Part of a small language model's weights: 3 heads of 64 (1 for keys and values), rotary positions.
MLP neurons of a small language model. Each row is named by its layer, matrix (gate and up: input weights; down: output weights) and neuron, and shows model dimensions 128-255. Each number is 200 + 30 x the weight over its row's rms, rounded and kept within 0 to 999. A neuron's up and down rows have the sign that makes its largest values positive.
After each neuron's rows, "fires before" lists the tokens most often just after its 100 highest values on Wikipedia text that the model never trained on; "fires on" lists the tokens most often at its 100 highest values on Wikipedia text that the model never trained on.

L9.gate29,202,225,220,245,255,191,243,181,248,170,222,194,265,194,177,204,238,253,172,151,194,215,208,159,192,253,180,266,164,242,228,202,225,208,179,164,183,166,195,215,207,194,174,195,211,233,171,180,228,212,207,177,233,207,251,185,176,233,184,217,174,205,142,156,185,204,217,162,194,173,218,178,252,211,185,215,221,203,209,180,243,142,156,228,257,216,175,175,201,170,208,209,189,206,205,165,215,177,250,191,202,239,210,112,192,184,217,195,172,194,247,193,219,268,159,179,179,222,217,165,234,211,186,152,153,167,159,198
L9.up29,205,240,215,212,249,141,229,222,212,235,208,195,247,211,217,138,208,192,216,210,213,258,172,177,179,232,201,183,192,200,223,247,233,151,223,210,188,212,138,171,167,193,191,207,224,238,211,224,152,231,206,177,262,119,220,237,220,206,215,138,189,183,198,183,185,227,180,153,185,232,210,176,250,218,231,182,266,220,229,184,204,180,186,137,198,212,158,188,190,209,189,237,222,153,184,248,156,224,160,180,217,187,225,181,205,172,207,234,195,196,163,194,188,227,247,187,154,215,221,174,190,180,241,230,210,145,201,280
L9.down29,167,117,180,231,271,170,170,170,265,169,216,204,261,197,187,286,225,215,223,221,197,247,226,175,197,170,191,218,202,220,209,184,154,241,216,168,248,124,201,194,169,170,185,215,220,215,216,238,245,195,179,200,244,236,208,190,205,252,232,191,207,219,189,200,220,256,275,188,191,176,209,248,275,216,231,202,235,236,214,211,197,198,193,226,236,223,160,162,253,190,183,197,245,216,163,156,212,223,223,170,226,222,208,135,188,237,197,187,205,152,196,176,195,237,226,200,198,213,213,192,237,201,211,178,152,194,128,147
fires before: "re", "ch", "h", " W", "io", " D"
fires on: "ild", " The", "ur", "aw", "h", "ir"

L9.gate361,199,258,199,234,182,165,225,177,221,182,192,195,195,185,209,176,206,216,227,162,160,218,246,145,197,220,183,219,174,183,229,156,198,257,155,181,158,218,232,188,210,174,228,181,171,212,176,218,214,229,201,219,196,192,211,193,196,233,215,188,217,188,156,201,159,211,211,228,248,180,144,187,169,162,239,240,226,270,245,227,185,206,180,215,207,236,156,201,224,221,237,227,166,161,212,183,192,176,234,142,171,265,225,179,144,206,168,186,203,182,244,161,160,261,183,221,263,194,199,228,250,235,182,209,191,191,128,199
L9.up361,237,230,172,222,214,219,235,151,242,191,218,189,207,180,197,161,191,201,250,212,204,253,186,227,177,203,207,227,193,177,180,220,176,185,149,154,149,207,165,171,152,236,201,165,171,169,173,230,230,213,240,187,248,149,212,202,190,201,253,191,229,232,205,142,168,197,172,158,239,117,197,196,237,246,242,185,201,217,210,254,144,208,206,193,247,206,199,158,243,257,178,230,214,156,175,205,184,226,230,173,251,157,216,215,177,202,218,218,173,238,162,233,160,211,180,225,220,197,176,181,217,175,190,217,253,191,176,181
L9.down361,206,171,229,281,207,170,206,199,215,217,248,221,266,133,217,249,188,153,199,193,190,169,223,230,153,212,166,203,149,167,198,170,162,228,245,191,142,205,214,158,138,187,202,230,140,208,197,195,224,187,207,190,247,176,222,231,204,192,144,198,256,232,223,214,170,260,183,225,220,188,185,224,195,179,220,178,172,187,200,239,122,183,223,222,196,209,172,146,172,212,202,168,214,153,172,142,152,208,183,210,227,181,171,159,188,206,158,264,150,197,228,186,161,235,167,269,203,209,187,164,208,186,207,194,188,165,219,213
fires before: "ld", "n", "ch", "sh", "m"
fires on: "or", "ur", "it", "ir"

L9.gate84,178,245,159,246,248,131,216,180,166,151,217,238,205,258,188,162,192,172,192,193,211,225,164,177,230,179,234,169,183,249,195,209,178,223,155,189,184,228,164,141,166,129,194,220,210,226,227,183,179,234,163,171,200,230,251,196,228,232,174,218,236,226,171,239,170,202,167,170,214,212,157,221,249,177,219,195,201,212,229,246,195,252,175,207,220,200,187,213,205,262,175,223,174,189,185,183,174,179,242,193,186,244,233,168,200,180,215,206,203,180,188,112,216,223,159,180,196,152,209,243,198,216,204,226,143,182,150,169
L9.up84,236,183,177,245,245,254,213,172,227,193,211,217,228,213,135,207,225,196,198,184,213,214,162,220,173,187,286,260,245,185,158,182,189,144,169,194,185,178,130,227,154,218,238,205,209,201,186,223,226,193,202,165,182,235,194,184,211,200,230,193,200,209,185,229,182,134,172,198,141,289,240,156,189,146,181,216,186,202,236,233,230,133,164,228,241,205,163,171,221,200,190,240,221,247,176,192,220,253,221,182,208,218,207,143,187,234,232,179,223,202,195,226,170,226,158,203,152,236,159,187,181,207,179,187,218,206,215,178
L9.down84,216,130,191,178,239,215,209,286,235,202,185,217,251,178,157,161,214,190,170,174,214,202,183,184,177,218,205,232,205,164,187,154,157,175,189,216,232,163,172,281,239,234,233,219,193,189,219,200,229,230,157,204,175,191,220,214,185,140,199,211,196,184,190,201,205,181,237,184,206,178,231,192,211,167,181,179,187,183,170,198,199,175,206,192,218,223,157,179,219,172,145,251,204,238,145,186,233,193,156,171,146,194,260,174,196,271,233,165,196,165,231,196,169,224,229,203,155,192,195,157,173,225,137,224,279,221,196,183
fires before: " of", "o", "le", " A", "um", "V"
fires on: "ol", "or", "ational", "ity", "e", "f"

L7.gate249,240,214,184,243,208,185,283,199,216,150,240,231,201,183,203,177,192,189,180,166,173,209,191,220,269,286,227,209,149,186,235,181,239,212,208,169,217,187,260,200,210,201,223,197,202,219,276,232,203,187,221,208,207,210,196,155,251,201,244,166,217,236,172,217,192,225,211,202,171,197,192,221,213,179,242,210,234,210,189,216,184,187,153,182,233,247,185,185,232,198,168,198,165,203,142,226,222,189,195,171,205,165,227,251,191,205,160,192,211,186,240,240,182,226,141,237,225,176,193,166,257,205,180,233,195,197,134,166
L7.up249,233,207,139,223,186,165,133,223,214,160,185,232,201,206,196,182,233,198,265,236,153,212,206,184,185,209,167,226,231,156,231,196,211,221,173,142,174,242,217,235,204,232,231,171,200,215,234,206,210,238,258,236,150,195,197,194,200,201,240,204,175,233,218,178,155,164,134,228,216,212,150,213,235,262,206,257,207,194,221,240,228,173,230,238,215,225,165,213,235,229,146,154,162,225,234,167,196,218,169,197,165,175,180,188,176,215,212,104,191,204,260,171,156,236,175,196,223,171,149,239,210,219,150,159,235,194,172,203
L7.down249,162,222,231,207,190,162,256,237,235,216,257,214,115,163,179,215,193,185,201,158,161,184,212,153,213,207,186,238,232,163,200,233,187,199,189,180,263,273,251,174,206,211,219,206,174,218,255,198,208,191,218,174,203,176,203,141,184,262,187,187,212,210,203,212,206,199,220,211,171,257,186,184,197,184,194,220,167,257,218,181,192,243,201,208,195,189,197,185,186,234,176,207,231,167,175,179,218,210,129,185,210,222,274,204,157,223,195,169,215,254,211,192,202,224,223,258,271,202,212,184,142,224,251,162,202,210,213,219
fires before: "ut", "ial", "i", "n", "s"
fires on: "it", "ol", "em", "ay", "ur", "er"

L7.gate344,218,209,262,236,143,228,185,212,182,158,154,227,166,147,246,187,261,146,145,179,185,253,227,171,221,172,177,203,158,162,179,222,157,184,188,164,204,198,185,206,227,182,194,166,218,198,199,207,210,248,224,189,272,199,194,232,226,195,181,219,245,193,187,220,221,152,205,146,215,221,198,204,118,173,146,177,204,224,206,208,205,230,169,231,226,198,235,168,219,237,166,171,229,210,247,170,266,154,220,200,168,281,240,167,218,197,206,255,176,208,238,209,226,178,191,219,195,199,195,212,229,196,216,201,154,230,200,238
L7.up344,216,215,182,213,178,173,132,191,131,220,136,215,205,178,184,186,211,171,180,166,238,200,225,233,197,166,202,180,212,214,176,191,171,162,203,184,161,178,203,235,145,252,194,192,168,195,191,179,176,230,177,193,214,213,185,232,206,179,228,216,259,226,264,215,257,249,200,181,177,242,208,238,187,185,191,174,213,133,229,226,217,213,189,214,226,238,228,210,219,190,266,195,217,249,247,254,237,179,247,182,202,184,270,143,188,177,226,241,218,220,190,156,164,203,156,136,167,194,196,191,161,193,145,193,192,231,228,200
L7.down344,206,167,222,211,211,191,239,237,208,220,216,203,198,206,184,308,248,156,203,208,178,225,231,184,173,198,213,168,178,157,183,209,219,162,221,223,184,248,221,232,171,230,243,144,193,169,181,165,195,221,162,169,241,189,205,214,193,198,216,181,203,231,201,182,125,199,209,192,159,204,261,207,224,145,159,173,169,256,192,220,211,178,180,215,227,272,225,164,173,192,183,192,240,172,168,245,153,141,156,140,200,200,171,146,185,215,178,247,221,212,231,241,192,184,224,236,226,220,193,244,165,208,185,205,213,192,227,252
fires before: "t", "v", "ed", "c", "st"
fires on: "on", "re", "b", "er", "over"

L10.gate222,267,235,204,183,163,185,213,227,245,206,158,201,184,200,177,156,135,206,154,182,187,215,187,186,220,205,154,188,252,192,171,244,193,161,202,231,233,199,191,189,212,170,242,235,196,174,206,223,179,153,183,166,192,202,222,248,191,173,263,214,207,200,217,155,211,144,171,177,208,203,200,173,226,197,168,226,185,167,225,194,198,195,213,215,227,191,216,205,239,222,215,177,182,192,200,195,259,177,238,212,192,186,211,131,197,201,162,194,245,211,195,190,212,210,178,226,170,213,222,193,225,218,163,204,199,118,231,256
L10.up222,201,200,190,228,218,138,187,219,256,196,193,228,241,218,180,215,202,158,182,200,223,188,153,226,199,185,204,193,211,249,191,220,259,189,196,221,204,245,231,199,176,197,202,205,220,255,214,211,185,227,227,202,161,178,197,128,260,171,98,215,180,181,204,213,205,194,173,145,203,198,238,129,196,195,215,203,207,173,158,238,163,229,172,256,207,250,220,168,192,174,191,203,172,241,192,248,236,251,210,182,199,257,177,201,189,192,190,191,245,178,208,193,178,206,211,198,227,177,237,164,216,167,172,203,145,208,238,171
L10.down222,200,248,169,211,214,204,194,198,167,190,200,144,161,208,214,209,194,158,197,96,229,194,233,219,218,183,181,171,193,205,185,216,183,182,170,225,164,203,177,175,199,246,231,252,245,188,229,209,183,181,197,184,122,170,197,202,211,163,228,187,203,154,225,177,211,167,163,131,128,193,238,162,233,195,174,236,168,159,202,269,237,227,213,183,133,212,206,215,202,203,235,242,165,197,196,218,180,198,124,185,254,236,228,222,176,183,168,154,201,215,181,214,269,222,199,220,164,285,257,188,226,182,209,205,167,205,192,184
fires before: "ic", "ar", "r", "y", "ied", " C"
fires on: "if", "p", "ul", "f", "ist", "l"

L4.gate197,202,181,217,250,146,207,160,196,161,198,239,220,223,197,200,197,183,183,167,162,177,227,208,132,293,200,163,162,179,173,171,213,155,225,169,189,206,173,172,264,163,251,222,183,156,154,247,200,221,194,242,211,205,220,202,226,235,188,164,254,221,191,211,268,234,254,225,224,167,179,171,240,210,165,207,192,186,189,181,215,259,201,156,235,212,181,207,140,219,227,237,191,176,224,202,172,201,159,215,188,226,175,214,171,213,144,229,208,216,191,244,185,178,216,191,237,139,226,189,209,209,253,194,181,166,251,196,198
L4.up197,205,197,223,229,142,209,166,166,155,220,211,173,246,211,159,185,227,173,202,170,218,184,238,209,217,193,171,151,195,155,191,183,178,197,207,215,228,200,234,212,185,234,206,190,195,180,243,190,189,211,226,211,165,222,178,188,275,167,186,220,194,183,218,245,268,221,209,187,162,199,200,245,214,189,201,184,157,143,156,208,225,170,190,245,228,165,213,146,219,221,226,229,169,225,168,160,211,170,176,243,293,156,233,183,217,223,249,185,211,182,213,156,141,220,233,237,157,194,204,218,178,149,189,217,205,211,222,216
L4.down197,210,135,170,174,179,221,227,185,137,162,156,202,215,194,227,293,221,201,239,220,221,191,223,259,175,163,230,166,197,180,215,221,213,160,247,151,220,209,194,206,211,265,210,207,195,222,169,161,209,221,158,168,179,236,128,174,248,146,247,177,181,224,222,201,180,180,209,208,170,214,259,220,190,211,196,203,212,157,230,199,177,217,243,215,171,244,216,198,175,167,207,158,210,203,185,205,208,187,229,194,208,243,202,198,256,206,200,186,175,199,212,231,214,180,242,205,183,140,227,206,162,168,203,219,202,165,237,193
fires before: "t", "c", "om", "st", "n", "fer"
fires on: "on", "er"

L12.gate55,196,234,208,155,172,198,192,190,181,215,220,193,217,204,226,159,183,188,207,218,193,189,176,192,220,203,226,182,196,169,161,285,215,219,201,160,232,191,218,216,177,251,282,173,198,161,174,210,187,177,189,181,177,198,198,216,244,126,179,151,221,174,222,164,185,178,169,206,242,186,149,216,203,148,163,198,190,192,124,155,193,186,170,217,240,161,177,190,274,174,202,198,213,196,205,195,165,192,265,153,126,251,157,232,154,229,197,162,267,174,213,200,261,200,239,200,259,210,190,204,263,231,186,225,194,180,219,251
L12.up55,220,167,187,198,221,198,191,140,243,165,185,238,208,174,164,190,195,187,205,204,202,228,229,186,165,201,201,144,212,196,269,200,177,213,208,165,183,197,162,150,234,170,227,219,209,185,212,232,241,219,135,244,203,143,215,214,136,291,198,194,190,210,163,191,209,207,200,190,208,210,211,214,193,224,175,163,169,213,227,199,227,217,255,259,192,171,187,209,187,194,189,234,171,195,210,209,217,261,168,210,162,186,206,224,184,259,213,227,173,202,239,222,189,233,170,168,226,129,169,230,165,220,175,198,200,169,185,179
L12.down55,186,221,219,127,183,149,151,177,204,207,211,189,244,217,168,72,230,211,193,221,242,175,260,163,221,170,205,177,207,154,218,204,211,183,210,189,170,126,179,207,163,284,202,197,131,185,195,241,146,207,246,189,141,224,203,245,198,172,236,219,194,216,183,248,194,187,215,223,211,205,185,227,239,209,232,202,175,199,158,183,194,205,185,230,175,213,158,182,193,213,172,178,175,233,228,173,178,160,120,238,261,220,223,169,191,199,200,175,233,180,237,187,168,178,207,176,239,182,200,243,152,191,203,225,200,187,170,228
fires before: "ip", "old", " ", " C"
fires on: "sh", "h", " |", " of"

L11.gate85,242,237,214,267,175,223,207,179,204,170,187,231,220,229,144,187,172,176,131,163,203,141,173,201,213,184,154,158,155,187,208,163,180,202,143,224,228,171,199,233,141,213,209,173,209,175,211,213,188,218,218,222,228,198,160,224,218,197,155,244,204,212,216,202,237,243,159,170,164,206,211,196,210,189,211,212,174,161,227,198,208,214,178,196,225,244,166,212,217,179,197,148,208,197,212,212,220,193,180,170,161,181,221,205,181,227,201,189,177,241,174,232,232,144,196,162,200,197,171,253,159,207,190,203,202,195,183,202
L11.up85,178,216,222,196,164,223,231,191,245,181,232,173,208,152,183,194,173,126,213,188,241,200,174,190,227,200,160,222,258,213,203,202,192,204,198,217,232,195,245,216,195,228,198,173,218,215,151,230,199,180,146,226,190,207,187,226,170,138,140,200,170,158,219,184,167,242,207,224,218,241,242,155,186,156,208,187,135,233,215,186,273,199,144,259,204,212,164,214,184,242,186,189,203,223,178,178,170,216,192,201,191,187,190,226,193,117,227,220,263,237,177,172,169,177,235,193,162,199,186,237,192,246,202,198,217,188,146,188
L11.down85,185,215,213,211,245,269,208,174,201,215,234,191,190,232,191,312,160,186,161,126,225,186,201,214,197,171,165,232,212,204,190,181,210,211,203,179,224,45,223,231,185,182,191,150,184,185,269,201,172,181,235,186,204,206,163,193,193,225,179,215,167,215,235,213,209,220,166,199,219,209,179,199,183,185,185,202,215,207,137,218,218,184,195,152,232,228,177,210,171,200,221,217,192,111,173,168,188,146,167,193,184,230,218,204,186,235,226,185,199,191,176,199,170,205,194,198,256,209,166,221,250,232,186,184,221,214,225,228
fires before: " The", " A", " B", " He", "\n\n", " In"
fires on: ".", "\""

L4.gate476,199,191,207,239,147,230,170,214,180,148,230,181,169,216,182,229,174,163,190,165,160,198,182,200,233,190,230,171,229,189,201,229,199,176,196,211,213,202,144,235,205,178,253,242,190,237,263,191,193,212,204,180,283,233,201,219,184,225,179,182,210,200,211,222,221,248,156,209,223,232,154,185,227,166,159,219,179,172,203,184,244,168,197,177,235,179,167,204,249,217,202,216,171,187,133,205,210,211,219,229,159,239,175,216,177,189,214,163,187,237,158,244,235,191,158,209,178,160,185,173,233,192,160,206,185,171,215,182
L4.up476,167,236,218,205,189,220,221,154,166,202,215,222,236,182,190,220,241,234,187,204,201,211,217,208,182,254,186,163,155,216,235,185,183,193,209,202,201,225,193,215,185,161,190,199,207,169,200,144,260,210,191,164,185,224,183,178,197,185,158,187,155,216,158,265,212,126,173,196,183,177,118,219,182,174,218,194,212,189,172,200,186,197,184,205,205,205,189,214,184,169,147,204,175,206,259,116,183,209,126,184,236,192,190,175,199,201,189,250,219,174,217,211,206,223,170,158,239,192,201,208,237,161,156,242,224,163,179,193
L4.down476,191,222,173,181,216,202,198,242,223,169,221,168,170,188,245,120,196,264,189,174,245,139,228,207,199,202,146,172,181,224,227,194,204,178,199,207,190,150,162,235,179,205,188,188,207,223,119,163,159,192,224,168,137,235,164,211,216,231,191,212,187,204,186,171,194,163,198,226,197,199,148,250,214,243,198,148,245,253,127,210,214,179,233,203,173,223,166,250,263,130,167,205,173,206,263,170,217,141,197,257,184,246,176,198,192,232,192,203,254,190,206,179,221,197,227,183,219,175,179,219,189,180,214,174,230,205,197,209
fires before: " ", " P", " F", " C"
fires on: " |", ":", "inal"

L11.gate460,203,227,183,253,153,206,179,228,247,198,160,220,182,204,184,208,173,212,159,138,203,195,168,132,191,162,183,226,175,192,197,207,144,203,205,161,195,209,155,244,203,186,193,147,159,265,157,194,179,209,175,217,209,144,171,170,175,204,180,203,150,206,206,186,213,219,215,210,169,172,229,182,176,164,196,229,192,185,201,175,273,238,174,202,217,216,157,178,183,144,207,224,210,186,212,188,199,164,207,168,132,217,254,192,204,207,195,186,213,222,205,253,175,174,232,192,225,232,153,275,247,227,180,201,164,224,192,191
L11.up460,245,282,223,247,164,194,198,242,212,150,146,235,134,242,198,151,171,156,234,150,208,168,173,174,221,204,143,200,169,170,233,183,197,228,188,181,199,206,200,234,195,197,222,161,225,227,175,154,168,222,194,241,225,175,173,202,149,177,210,179,164,237,217,181,211,199,221,178,185,170,227,172,158,194,182,223,173,218,196,188,240,213,187,225,246,252,172,204,215,188,232,205,220,239,152,178,183,176,184,142,193,203,213,215,179,203,185,162,180,211,214,217,213,193,208,151,236,199,140,229,236,274,204,230,230,219,196,209
L11.down460,225,178,187,183,203,313,200,204,205,172,180,211,214,289,210,411,172,219,167,170,174,169,178,268,171,186,160,250,160,174,186,165,221,213,234,197,207,48,206,204,201,205,169,102,167,201,197,167,189,204,216,211,223,161,200,202,216,233,206,190,182,215,214,215,242,225,211,206,198,196,203,163,166,178,171,199,211,211,152,203,204,209,172,182,206,171,207,215,197,195,202,207,169,145,192,157,216,187,182,202,192,232,196,198,183,218,183,192,193,179,182,184,196,187,197,188,259,210,222,220,194,208,218,126,173,186,190,198
fires before: " He", " The", " A", " It", " S", " In"
fires on: "."

L12.gate449,263,250,175,237,199,192,229,186,200,240,206,172,222,205,295,165,186,204,173,235,185,211,186,203,251,172,220,265,171,209,228,153,208,222,175,221,213,200,208,211,191,221,243,198,204,120,202,240,272,234,181,237,203,235,176,167,200,205,202,209,211,215,216,190,248,171,171,203,203,190,195,193,199,187,190,192,187,195,215,190,214,187,165,183,209,203,192,168,180,203,185,198,159,207,148,185,218,172,226,200,185,178,250,185,225,216,162,207,168,183,227,197,185,198,184,211,171,173,198,173,225,209,243,222,249,138,136,225
L12.up449,184,190,219,224,170,194,206,187,206,192,157,191,181,210,137,215,158,214,210,152,194,227,241,193,171,217,229,130,174,211,236,157,192,177,202,207,210,202,181,162,188,199,220,186,236,227,254,221,165,205,183,165,190,179,188,248,226,175,218,237,207,174,183,140,222,204,231,260,156,225,192,173,246,215,201,221,123,186,233,230,210,164,212,234,217,224,231,228,166,172,217,166,188,216,189,176,235,171,217,264,187,167,221,195,230,197,178,185,152,186,191,176,239,216,200,214,165,195,213,208,254,190,138,216,184,250,195,206
L12.down449,136,145,181,182,198,175,244,200,256,174,198,169,218,218,191,102,200,225,200,132,254,187,184,189,145,202,212,185,191,179,176,217,187,205,246,251,219,133,205,151,192,175,195,260,162,186,205,192,212,155,224,202,189,201,220,193,214,195,196,209,212,183,175,179,180,146,213,193,147,228,223,193,189,200,214,145,170,237,232,230,144,191,216,255,157,206,203,202,187,162,250,190,225,192,208,219,199,204,193,156,291,210,214,159,185,247,199,157,232,224,171,232,217,175,207,198,187,214,217,177,203,207,174,242,162,170,216,208
fires before: "4", "5", "3", "6", "2", "1"
fires on: " ", "1", "2", "–"

L11.gate436,276,228,157,189,197,194,259,195,203,168,189,188,160,187,199,153,196,232,223,201,177,220,201,168,226,185,204,175,233,199,199,205,192,159,193,124,214,206,233,153,224,176,138,203,264,205,184,249,189,196,198,245,214,218,208,222,189,120,184,223,152,244,184,180,183,202,230,219,224,182,255,220,176,199,183,200,179,177,168,220,168,139,210,208,174,187,180,152,229,198,217,212,192,190,157,182,231,217,208,184,160,152,216,163,196,236,219,201,227,193,203,210,185,259,162,179,177,175,220,166,222,163,218,196,195,183,179,237
L11.up436,242,220,159,222,202,191,196,211,193,212,147,205,212,213,193,200,187,195,228,177,184,255,180,179,243,176,252,178,211,200,174,251,209,137,227,200,226,199,231,231,213,188,193,238,216,194,184,206,188,241,174,203,221,241,158,175,205,183,192,199,209,195,250,156,213,193,123,226,177,129,240,188,177,198,156,179,192,174,152,215,196,194,186,255,239,223,245,182,230,237,243,206,215,188,162,189,200,198,184,179,195,220,187,164,154,174,180,194,205,228,228,221,207,209,196,161,167,242,169,157,192,196,170,185,175,198,196,230
L11.down436,194,215,182,201,192,170,196,213,273,214,182,220,203,186,224,285,212,204,176,204,173,207,214,204,156,190,165,187,208,219,90,229,273,173,187,167,190,221,192,211,249,186,200,252,202,226,245,216,177,170,200,199,205,190,207,169,234,208,205,201,181,196,210,189,209,165,214,235,194,203,208,164,218,206,209,191,158,190,191,173,192,225,199,232,236,297,233,251,187,161,177,252,228,211,217,179,217,217,237,185,197,185,162,226,167,201,144,151,186,242,183,255,163,295,183,150,179,211,164,259,170,201,196,175,200,194,195,245
fires before: "y", "ied", "e", "i", "ic"
fires on: "ud", "if", "el", "ad", "te", "er"

L12.gate103,170,240,227,180,191,176,218,177,222,205,271,197,239,167,242,178,177,168,194,217,211,218,151,193,183,157,178,231,154,243,161,179,215,220,159,237,203,197,203,205,172,182,196,166,130,200,235,194,230,235,186,226,254,275,198,214,162,167,203,185,153,198,150,235,245,183,211,193,151,171,203,193,181,248,215,214,241,222,228,223,197,209,174,216,207,140,187,198,218,159,210,230,173,188,172,166,217,243,204,190,185,179,222,163,223,197,181,196,215,199,209,198,177,181,166,204,223,204,188,207,196,239,158,191,240,169,194,185
L12.up103,178,192,175,238,181,189,214,216,183,177,149,199,229,183,192,202,215,179,168,146,233,227,187,221,184,244,285,190,232,184,250,212,217,187,207,224,251,189,233,187,233,207,240,194,168,239,224,165,195,210,215,211,190,177,226,147,257,198,223,195,212,197,220,209,124,154,249,200,197,158,230,183,193,172,218,208,197,189,245,222,159,162,219,169,207,212,216,239,157,239,189,228,226,228,259,178,250,229,235,191,288,252,205,172,193,238,168,159,166,248,161,169,170,153,191,221,164,259,210,197,226,251,188,213,213,218,152,244
L12.down103,171,172,146,195,159,189,217,171,234,207,196,241,159,141,187,133,254,163,163,176,184,205,141,227,228,213,175,162,260,158,190,209,238,235,161,217,219,170,239,172,203,205,242,230,175,184,174,156,236,174,153,243,197,160,200,193,184,240,152,195,112,136,160,148,260,218,160,159,179,150,211,220,199,230,152,209,195,246,199,167,183,190,165,242,259,211,251,226,202,258,261,226,213,203,252,241,175,168,185,233,261,159,212,170,180,135,193,171,209,192,194,205,199,204,171,190,229,189,175,211,203,251,155,205,201,185,215,188
fires before: "5", "6", "ct", "p"
fires on: "1", "9", " ", "ire", "8", "m"

L12.gate60,255,243,122,181,198,201,210,187,178,141,246,194,159,214,206,166,124,149,164,179,189,238,163,159,187,200,215,165,244,231,160,190,171,160,184,245,153,217,196,189,269,191,224,225,243,193,228,233,191,200,198,220,227,192,229,208,190,144,221,220,213,207,228,202,198,242,214,224,173,231,247,137,190,172,182,187,160,191,163,229,231,174,234,187,212,192,222,173,267,206,174,198,195,174,179,212,166,184,245,204,236,201,219,191,207,185,207,231,173,195,179,125,205,216,197,164,176,261,149,160,197,232,180,207,202,191,213,240
L12.up60,216,180,173,237,189,230,185,211,248,180,140,225,187,186,195,213,222,217,228,166,208,277,180,211,185,191,219,192,201,190,144,201,205,165,202,190,161,174,197,164,206,200,163,197,211,202,207,208,174,220,206,208,181,205,173,175,192,183,221,226,204,246,276,205,228,174,249,209,216,227,202,227,193,208,174,225,249,179,184,247,268,215,232,214,237,204,240,206,129,203,253,228,178,185,162,241,182,239,196,240,182,248,188,164,186,196,246,135,190,169,213,205,201,229,166,217,193,239,217,205,182,194,258,181,194,188,177,254
L12.down60,224,222,223,184,232,171,241,240,217,167,177,232,176,204,241,149,197,167,195,195,219,178,181,188,192,194,128,225,205,244,153,159,199,153,186,193,209,171,190,161,234,167,197,167,258,230,230,151,236,220,226,255,178,207,178,241,181,179,222,183,227,175,222,152,229,172,176,159,168,174,179,227,214,206,154,216,166,210,169,149,227,233,261,210,222,161,233,216,134,215,199,213,250,198,127,168,205,157,208,157,241,190,220,226,200,277,146,232,221,268,196,264,213,212,191,144,192,194,209,197,205,151,205,211,215,180,245,179
fires before: "ic", "y", "ied", " as"
fires on: "if", "own", "f", "ron", "l"

L13.gate154,173,233,156,187,190,187,306,184,225,226,175,155,188,161,209,168,201,145,202,206,176,222,175,198,200,190,239,230,220,219,226,221,238,184,206,195,255,163,206,161,283,142,158,218,164,207,214,234,218,176,149,257,210,205,191,210,158,238,184,260,163,179,224,146,244,198,199,233,193,224,206,169,207,183,195,188,248,173,122,223,187,217,192,162,177,213,187,185,183,221,214,218,131,134,210,177,188,217,184,232,225,151,185,213,166,189,191,185,206,145,179,206,182,234,217,175,172,163,210,226,211,172,210,189,167,209,191,229
L13.up154,216,182,233,209,153,180,244,271,200,219,211,177,211,207,179,197,255,196,189,176,206,239,189,186,165,146,203,168,188,211,168,189,232,172,218,179,185,169,162,162,220,231,189,252,183,238,225,202,265,229,206,183,166,166,231,245,192,234,190,209,183,201,191,231,188,141,221,206,185,230,218,182,212,222,211,181,215,214,211,209,212,216,203,213,192,206,204,211,200,197,266,211,228,173,227,167,230,214,173,188,222,181,198,147,228,207,194,258,220,198,160,162,271,227,214,137,115,275,188,118,203,206,194,218,153,179,213,255
L13.down154,166,211,165,217,175,151,184,192,231,218,215,213,166,197,170,248,217,180,176,171,216,204,226,221,166,203,153,191,235,226,206,196,191,223,213,198,236,231,203,159,187,216,202,182,157,183,221,224,194,205,135,221,202,214,195,182,225,216,168,193,207,219,158,199,195,289,192,176,181,136,222,237,202,215,216,235,216,215,193,182,197,231,187,196,200,182,194,172,167,166,226,198,245,186,187,232,189,151,194,164,203,180,209,246,148,244,234,182,245,209,151,154,206,181,229,166,170,201,270,216,213,260,142,216,229,227,190,209
fires before: "6", "5", "7", "8", "9"
fires on: "9", " ", "1", "8", "2"